{"head_dim": 32, "d_mlp": 448, "init": "uniform", "train_tokens": 132800000, "steps": 4053, "dataset": "wikipedia_en"}
MLP neurons of a small language model. Each row is named by its layer, matrix (gate and up: input weights) and neuron, and shows model dimensions 0-159. Each number is 128 + 32 x the weight over its row's rms, rounded and kept within 0 to 255. Numbers have three digits each. A neuron's up and down rows have the sign that makes its largest values positive.
A block is one neuron, or neurons of one layer that tend to fire together. After each block is what it responds to, as a language model described it from the Wikipedia text at the highest values.

L3.gate33:106092103156127228128175131179046105171182098159157161144173084089181117130106161158082109149149123064068107124087095138121083134087104096157115137134135157148141171098073130219131135113121133108152120131129160136193102128065140097143149102127130140103158135157122168159130129113093132091054120137204159115174070116084116158096137142106109119159163179106148146085095101166132130147140122084147090125133103181102168147129170139100096150088164085143119086141114129104172106108153151
L3.up33:091129153120126112152180170135127154160119114102161139155203131141135152180161147079142078131183121125136149155136099093123106105112131175121083119101190156161119141061099092139043116082062134091117161160135135101072138071168144108117135118163088186146190137159148120140136127165163172147119100117117094111113092093076159102099069151129131055114097131061128090118081122072126136130130132075118135127094118198186085146109129139131054086130139126179067119119126129150165090142146099
L3.gate65:159128093144098115126115095122111114061134107168086089146177115143144106087133118178103112133160111172175127129116119124064146069191168169177116090098105110197131072150098185120165121134147110125138150143118080124128131182106040140092067165121176087065098180188127178160134092110086132056097123152106127143166095120102149114155116171127100181105137108139143124118118093112085165082094125075154144125147121147146089097157112125066106035150150117131124104139081129091099124142136137
L3.up65:111118091143136097115143060137139140125143148174127061101044154182158121091112131152116114058122121114167195086112081133122072142134175103068127126142076095154119138112130133102123107079058150131167158114182121148166133126092114112054158075086136158074187092154119140132107112137169141144142089108087170118159141138119066161125125139155088102081114217143140044143113141099162136138107116128151134148096140133129117093168180113130103187149073122163101107124129108173080141127104087
L3.gate156:106180144119165148142143095119121153086154152070147138087154183090100159085144110092137075094117104133083148161098169185171126129098170105169167157107128105129127124129127057073106110071102191148161093156158140135161092169109088165062102120093090148140125145115121142141070187147177139114135143054146145131136167076098145103218140150097178141126151180150103141142168077135097107171116070156116080122130127100105111094130184181139131140141108142085095129152084106120147178129076120
L3.up156:101141094139127079156098104216152110104151153039141148081147077113119097127143183061136106135147085204081140148105126123107193108140153146101121152172143117092129125100078118091148142146121140090109125151149144127137134154096123121057110111138109147119159147202183152148071121146106132055105157110093097130110105067149161118161164121108126113087182118163173141123130127112118136164186113095123130092120090143180076153144115115125123081162092165147155097080177139201116179100185159
L3.gate167:215130146171167149127088109114174128079160126062093122126119174105095161123145145140129145078109185121065043160112130115086101101117104168105093177130097139153089167096079135118114119117136132074114072139198082103179140091158137193155087108103129089149145085128108134068138158130167140132096111082088158167122162136163112158133130153168125102156155097120161090094112087162148145136169100179137103147144122107054131123136143140140189128177141090148151121085131147123090184144068167
L3.up167:106180080153162127143086141062092130089133140145081127083151128108058104152145058160141133099126129136127140076148157133135109164170151157207122165168092128136128196148104145135112086172123162031112142116091128163111072085172124168121191124159133114116095132099128130122120110135130129125038103144112104185160171137143106147128082151130162116150196131120116106103141113129179072076101129162173121173106115065163121129117188115117109117139148114130083092089092137147129162059090158
L3.gate211:163149195122144102111104084138096062072115153105136107131111147083143114138173144078144182121158125162090174116154146116164096104153107134151126164159167148070118112060067117130095092077115156133139200133136142221136126217101086192094141089115084139107111057107146143075146186155119143118122112144167128143077174125153125133113127126089074115143123143148124141095097111144144084165158119113133202091103120149172116126138120120128124114141107135195070096064089122119178099115124131
L3.up211:114092092165114153133151148149114110208135168072099135144150125037117093121103114087025104085169167117122151124100108104083109077157170167113137108083180183119123113073114123108172148144136156091092140094147150140106095125132159117178132113103089134129120158149135155130199110146111167085163059136125119143100054097108145101169154096142181104123144085122143105150114113107119144144099106089145184139115048147155139134099139129162189202162152178110116149112181117165133164119147149
L3.gate251:107102158127128111188171121162149174164147222127130122180084140090133106066100096079186132097126141122161113158130113164123122130116109109099187142138157139163119142130127144107100071128101140119113119137102094133157122111150130157123134153091120109198142074104077161109136137120130159163180145176091102139099087209094081123097110122190164113102135132134076067084124126202160115151156120159081152115134108049090205092148097109147213138160089147158154074152148125114103148128141155
L3.up251:105108163092172090112207206129111138166120150131133056171153160184056174103104104136162137102107115122197116114123127172124158110124086139119117161138129084138163120099149069101157063104109130157113116125115125126171147179162099103136118121116133059160188070143159180131167092084142111109167156126090130071100141175142049152123122119157164162121181187142092109119177126168137078158155144146163151147131122077162157107091154135155136107127145149119140119098128136166074062138134094
L3.gate307:189117140101150151124161158130095144150100147143134167143166101067144083124105087158127100143160147062092135133094085152082112154092137158125135114095104093123180127086130110144074110152141153105119197126055110127081098116095104123101146161076157196087143204117055163157099092110136122157130126130162181146098099119146136060116069116166125146127142144128104145099028131126094156127079155095164137156153076194189106128095109143169116064136139126181152150140148133172141125138157151
L3.up307:117128060120128115214115151123053148147172146190135121131166144134131128108075147116160157173142125144133122103117176201178105159127174083147124089112086122096094155140157157138120084144101121105195157176135136162120071083155092133092084152183139142077124162182171130081048112124162124126156140122183079127138139130132150085186131113181070173136142126137171131180167122094098102189111087143155093148144093164140146108093171145145079093139091135141114113144113116171145161166146154
L3.gate362:091152040083126098163170165181172138164175142146137096162103092090119116114086158089103092121150139130146111148124178168096191147145148127104138119089036191158124136135135177124165146113129166122136123168124066125147052111165102142148084140165111114148152136152156091119150155179112139092156096142140076148099154129122060060160101151147089152183164105107120084126110060147132147133152154183170122127111040172086135111105162157124148096143119125132136108153159105125095183166136105
L3.up362:139126122102132114130095153128106110170137115096075123155087104082098146113107140121089021104128153099119125063119181199063133090056100187129147201124143118115121160090124116101116108104133156172170176169192122159156127147097091122096136109117163135132127105143085116152177131085106111099095089114215096168114092135094118138119099140150081173135133111175171106095117124135126118154120147088088131137086153120101140093138107100186147121092202107109065118100159166119201135152157099
Responds to: Possessive determiners

L9.gate42:133114101203102155066146130135109130131112120142157108133120078112168090158045102158174147110091161091155147154108107092156132134140147204127154185124095129122107134135139143067141122134095135139127135115147104161158163139100123080150134133142098152135133162007124145093143206087147088123098098106154069195127114059132167153151060114121152133136140168155160112122140131148139136172135146176134135143091102168150065101066198098099144165093186123061130100158149111123121135097162121
L9.up42:102111112101112143153143131158173134096128148134146104094119191084128149099105105107103098178119181149163111081048124167121066111087071115140100119128159120115135092129099168053097070086146041115167120112114104096124138180152086109137155112113144110152122106147071112144156160151110093166198144103180082143127107148116154178107163135127113146086151156137132154106139123121132131116169114093119132180051155179178077083153102156126088107139150205175153154070133094192148120088101121
L9.gate89:113111126140150136108126115164089148173142146140089069143132146140218125123186160122098138123147097090138141113161137124058155114115161161085111122139092090140091066147103156135062166167155103142110144157109077147131133131114050087064083089117148178135131163156144088137109142140096180094154121161133157122065106165085072131141166172185126112153203119141181129106157118088116127112123113099121194137061135134105181087152129196163178125173114100095143132074144100193122118119128134
L9.up89:140087091203107119127136112133132139106112141107118119155127151096146111112181119097102080085153124118160129130122099153134136119090104120135157073114096192127210148176109152119178103168103161070160129098155086203119139141196109209200095081098151092090140097041147194137082124102181110093133160113098105147132134140128114142155150091177110104091132097123149160112139125099154155150079101108141118153173093084133151156134123136088063134067163151126141192155168097162134171149112144
L9.gate135:119102142092179113118125184122110179149186152121122118110093142113169091133109156145101098139156138083108144155109100158116125138064140062181141151092126110133140110120131033055079144117147090099132166158163153136139114080113110191102031151165082118138119194146144109178092202109145174079089131080144162119167062120070109124117110134150117144113150129097141137091060083099118152134138116133105083139090141176129081095167138157136153135128126176103112091139110128191081116145153137
L9.up135:138181136109160111126131137134115141120147185121177162197118094174090175085112133127180099138153156096154124148166153151117155139102137122123139108085139098127185188107100169103084090067149180138123122082140156048150057176139138124155094153095090084105066071114150151127149166165115107103099084186183101139133153135116188131193092145177087126158138090110138127191025140133172122144126124167113107134088133106144139156128173126157135120119125118098159073144127140147066131150155106
L9.gate165:111099124171136174128155100116081108096142135141160095120113191110111167157145127095128157113148074197152156125186123112111073086117145128113150073171089113143155166133113121073109155139150177158138096141091139142164169122156118123180136137107111150097101092153095095091156136125198163090105075125128173111137125169134133121148141116143112178100052131129140078094151087125103172163114050163152146123137143145153207115157102217126112114087056162120164106121100128139094136236149145
L9.up165:063115061123111143111168087058149117095126166152108092187112165143197164165085171093138166102145097127136140137167155177073095062156103133137177135136132079122141128170141135038152171137168090171157123134113129147154167112139141120135135109101113176082144138156166086061180113122165124133088113194095154136110104157136167166160153088099091102129070150132127126150116143190139187117142087176127153120126160094178157096139135146118125143114075159119101175092111127144161133126137199
L9.gate250:125093152159126151147145140150128109143134145122127157134096175076155086146094187112032116148152093112101131105170124108099144137131146098144109052170067125127142129140114117066066098101152135128120090166219062121122132100085134126190111082133068101085161144166143127104187143155111102102127098096130126105106083137118125170168190119098188125206082147105106165092142127087119167140136089181076140091075113163142159112078131109129123169134125107101137100099128170183162152159124164
L9.up250:140131154116193123155103129107125123105128170102134176189124144127178112166077186154106140110188127153097127107172123104070082129130122149137136108191104111091135125134147122031059092142144089165142122126112118088153148097102084169110113080121126137081103118171123111159195152136138137195081139161136098079110111177094140133195120101125149146128098166125052098098116169129120162146110067123055120171086118159119176105131124156082091172121132169104149064072116132186146139114143118
L9.gate256:108131100156140129099160125145129090159180202123071123164164153107130149103137126071116139101160132138119074072116130174085133150111170182172132103120151111132195089094161142092136121080153154084182137144102115091169123199130131128131148127103143074138098155103106180095094136096146156118167131077134099113107123152176141110103117178135143159126182171090103108135077077142098127128175158121189137159128141137151199092139114088155131142177094118053214071108144066099120134086080124
L9.up256:123154095153122118101157158070161085145154135153130123170129185127160075108159159116129111101100124104128093137133123143104109164122176123132152121088117078122122143177142154070142219116070097100196156123116167119140164255099110119121130134158112174135174135117177199151126061073083145128084140108098117126094151098131156112153182118099187134122158150106142145148067149146099149111117125091107150130131081086080207103091096074095110135153108097103128123136163112133122146130128139
L9.gate265:135162159166128144090107093089104075129167100150121112108140176133128108157129146107106104094124113090108092097110046164074154200075110112129172117131061107062126155050149118079116064110145146108155134122107168118137159134083174167139119098130123133130101144144119109091188162117133153155111127139152172100153114132092208138108138154144157068114097176156061092090113131107047164116120162108114147153087176100179123050166157165138118188155081123138123104106082151132143128107124124
L9.up265:115164111123163100184144144117121151143086084101102139101089161156113044174142129149074153162157074127126200072119158122191146141119155158150142054114151116134148131152131187130121140120107084080111103157135163083072176205140128180152112097060124133128062155116141149110138169148116119127090084122131158134103167171134129114106167144151089101116196154129114156142072091086117156144158088122137151097124096157100119152052173170121135152098120076083172075097108131165128144081121119
L9.gate416:154101111217152151113057154127144114110100107180084106149163123143184129106106067110122113114134099188100117113163092177110129181144137142156182172133073119123157165146095118102134139107115122109146143139132164163104116129132110164149097174175111146175157115109101161113163152125134118123117135164194139186131116156182151142151153106112118152130072158076158151149106095126155197190115055162091134166107083146159090100117156134094120107050116110115105143087087108225086183114084123
L9.up416:140098093157160159145158106170072108081153166079103087151118106085152154128094131164163139112105148153118113128150118148081106087143117074109152150104081134082187097157192210136126124171127112156065115154118081172157132156106104139163134109078107100113081143118127105085131119120150103107118168173178080144060120178078110091146113114141167085111134126138146083121140089157138113123160118153130144121138098134193128059169145139126119059156106212071180136102134163161169133123166196
Responds to: Possessive pronoun after verbs

L8.gate392:124110121172176148130090035097109140121139160049116155154085131091143120129178122107122155129123173135138140146135165092149173145111076102126121160106132134128147136112155130169166119116101188148089157186114028130115131138118101075122071134168160101127126102138120111079062127137157195184100092114071100130116086166122127069137077199150121107132113140090171153131148058136149134130108064176148142160189161108099179117124117126129151152182096117150160165166134125123076180152119140
L8.up392:142159099102179132135122143143103096151107083119185145159155106098173023117155188130106147108177128090096110117137144158155192104140091205160130147087160099087127166125125120101130113076123160098157114144086107155126170107103101097114079070104162153111145087174108167137139137141082203167105084131121153193081087090097127041093142138097114181157132132090119129128133078124103142163168151115186070162073132134172153149089111119151107172130129184142138116143137122123078133112117130
Responds to: Year final digits

L8.gate309:146099042147173146162108076138103160162126093135106120192086144140088144186099143124094088162132052151135135148119104147115128109127088095092107111163098160135111157127167136139176147111126161093200174145214125161099145096140146158123123098151114142131135130113197120143142095088106183092098157120111114159126216115141138092106159147164136110191141137207154121128149122114117123165145139171161137129145043129067158122147105181152126107094094121129088149053115173137169134139140188
L8.up309:169154169112168194066114177157135138147149138110133141171103149185154114140117142057091079104149071180096100152129105168096109117079170176068127156145111093082143149097111139139137157147100135179171130108100099126130159205167128139135127073097122091090180113167161132157086136145190051077116089151108143130161122163105136145148136108050153101155111154085128142137171124103131134137175133133169124112086118136116081123139080079132138139090132125172159160122185160068183116134091164
Responds to: Possessive "its" plus word middles